Part of a small language model's weights.
Size: 12 layers, MLP 1536 GELU, vocabulary 4096, 24.4M parameters.
Architecture: LayerNorm before each block, rotary positions, biases, untied embeddings, attention and MLP in parallel.
Training: a variant of Muon for these matrices, 398M tokens, 6069 steps.
MLP neurons of a small language model. Each row is named by its layer, matrix (up: input weights) and neuron, and shows model dimensions 64-159. Each number is 500 + 25 x the weight over its row's rms, rounded and kept within 0 to 999. Numbers have three digits each.
After each neuron's rows, "fires on" lists the tokens most often at its 100 highest values on Wikipedia text that the model never trained on.

L6.up1507:526497503487494505483497487483512472528496472465542446519490556472509497536491494523508452482535500504498488467442505481479465531465456517495502455480529501487504501510476495500493550503562479475497485499490519466534485525548503472487484514478520448512510493486470565523511502491506486507
fires on: "er", "a", "h", "ie", "am", "ern"

L6.up1229:506500514471505504528456517511496487541514524491518470488481517533422507497546488485464531502526493489523524493484475497505495465491488515467497519463542514491494488518535536486529461487488508508474492451510522545494495496495512535492504498509424487485533501476475482502483521529508514491
fires on: "\n", ":"

L3.up1504:478469465497533564490460523510489484487486482537502494491543516490488525521517481503512465493478461504540507519501521491499536496547479503516479474477513481528468523495509514485545526499487504423486500498457501545481479511519497545522510483462498510501532515530469512492516476479513523488
fires on: "ing", "oll", "ed", "ank", "ors", "b"

L2.up274:454518474494522515476500464517501507464481493500477492482488496521494478474465501485483462502479488494512504497496504522499529501547495535504479512518487510462506484518519472461456532508508511530473498446503511498532450534486480506512490480531497513496510504479482508507523541514498474526
fires on: "h", " H", "-H", "H", "-h", "th"

L3.up516:493492467490506475477504531477496489442459506497541504508537491531507534509495490513525519524476539513552498499449493541482485502511524508470527498448506493467511529483463478519529492493537540549514492488519445503489515484458509511513488466509496504503479533499485530498483488507520541481
fires on: " of", " on", " pass", " among", " On", "es"

L6.up1475:491478502482492487497478510515529492471496481491488488505504509514487533496485500444493530484488489511542536499479500535499532502483479516486500525460482519476527525471513522460491457484507527476489453496523487490484495546491494494486483499505478464494545473462513528513524513495535491514
fires on: "\n", "ly", "ant", " significant", "'s", "ct"

L7.up1085:510500522537561495500467484469524486528524502483461492490452563497506525500513476499473518496510535475528519491511504515521482471457506536469436519513490498498518521526549490469476469450502512500453508495452524499524475511505536497462474449484495510493551520485512514520492462479483489516
fires on: "\n", " his"

L2.up354:480510523484504545505476499502484556472501516471559463497509464513489516509515506521504496500522530542516510512548496500465506469529455495509457511485507492491469489490467520505486522474510497509517473494506495543485470503513556484552508507527522486542515520545450528501478494484461497553
fires on: "-", "ed", " held", "osed", " called"

L7.up849:491519509488485510516467523503507530509543477483515556474474529515462516499471498515467508499569516502476466443462522503497493512524450514456508499483480518427454541500560470501482484535493493504503516475495499533468479502521521523516496459497503502483481507481509479539531493489480492479
fires on: "\n", " |", "ant", " and", "ly", "ic"

L2.up854:505461479512473521516489497528467501466512503511495527507490488524512475545511543470509479509537453456553506501551519503513511505505471468499506568482485468520516504516493494506471475503503505481519481491481503466481543518537533483498549491495495491501516486549469500513477482509491512507
fires on: "ron", "00", ",000", "ra", " had", " won"

L3.up1047:504512527521546487532482521508498459562540489499496512486504556476478508503455544454485484478496535508513534471519512518498500495517482534451503513505467526486530494469568525458504486524522483499475509460480486491505492503517533487482488453496518522513545509517508503530520482523500520520
fires on: "\n"

L3.up1063:484441507474473471512482483502476482497526498538492498498525502477531503481499496498494512541494488516446510490480468505502477479533496501495543510497500507521482540499522482524519486489477475549528450471504501475489520550481462506489456476509475530461464494550482485513500516478473562490
fires on: " were", " Total", " or", " %", " goal"

L3.up401:474533529490500523479496481489488433519511488524526520517511479466519492468496550490466480459520508505490548466490536484497492460495484535481537470489414527489486538487515508459521521523505495505520499464491458508545512515508503524492525479496494510534540536507494463506523449519487510505
fires on: ":", "l", " and", " by", " O", " Government"

L2.up785:447535477494494426461533492479485492505512528465541494496479520453533538517458460477463471513450489470482487546513531531488444506493486477519523486460534469473538476467531483508508469485545519496509505520491463539463501527494532481503468484549499512492473526530469489540502488513494516485
fires on: "as", "es", " pass", " des", "s"

L6.up1349:510495454516515545485490483475500508500507469527488536470480498564492470513517500484490568492482487505554522494509493559484508470478499544492515492518501555497470478469524491483540447513488468455493503466513473491486519515494535502465580509487453530461543500497490488519520455512506469522
fires on: ":", "\n", " |", "===", "-1"

L2.up1274:499481455527457483490450490507563465499481510473562468454512493485514479507478557476515516542480513458487530526492528476587520504514506450494479493501473464529494514483486486498459493497494512508546503502471500501492496494504538499481505461466516519521515524485513559520462496475481507514
fires on: "oc", "-c", "ural", " People"

L2.up308:488495471488492465498494473505519502479501493455521469463466487533514487492460513502496495534508472544456522536566505544515509483514481533513516488525496461512541492538499498530483481536476461539508509484494478494503496531475459544443503488533521479494470482443495531538500507518503455454
fires on: "H", " Har", " Haw", " h", " H"

L6.up1053:525506512498536472483448520459557472533525477495507478511500536527452544508444477480434486475525531490536559447496515471501499518508496548505506474530467524474503482527526512514457466471492503503492489487498504495500490537526472491530470511531485539474541523484521482541492507527493494502
fires on: "\n", "ign", " English"

L7.up901:486512476490468506449441505493523511517519480531486468524499502508463528509512516432465507487534495480532495481492508516528477454485532530482482493446484535535477517513507487527489503492526486512485475472498460487538463552510456488519528476487491526484585463454526526538500473479499450538
fires on: "\n"

L7.up581:495491472501475467494444552511532460525477491492512448511527487493510516492480498505521509493513528518487554473475464505515533502518467508534517499464471512514519484491492490515496487473459479465501508484479495508499507500540497533514482501467529517534529518485514477511522576467444520458
fires on: "oc", "C", "-c", "c", "t", "i"

L3.up463:496480472516501511471465509520502517460515445515507455473527491506506488508537511487473563520538487494474513502507533503505496522460499525454530532504459534514492465529511468525509490501494479519442513542494488457540495471522560486514504486539481497502480545515471508465479506482507519528
fires on: " north", " south", " near", " east", "ar", " in"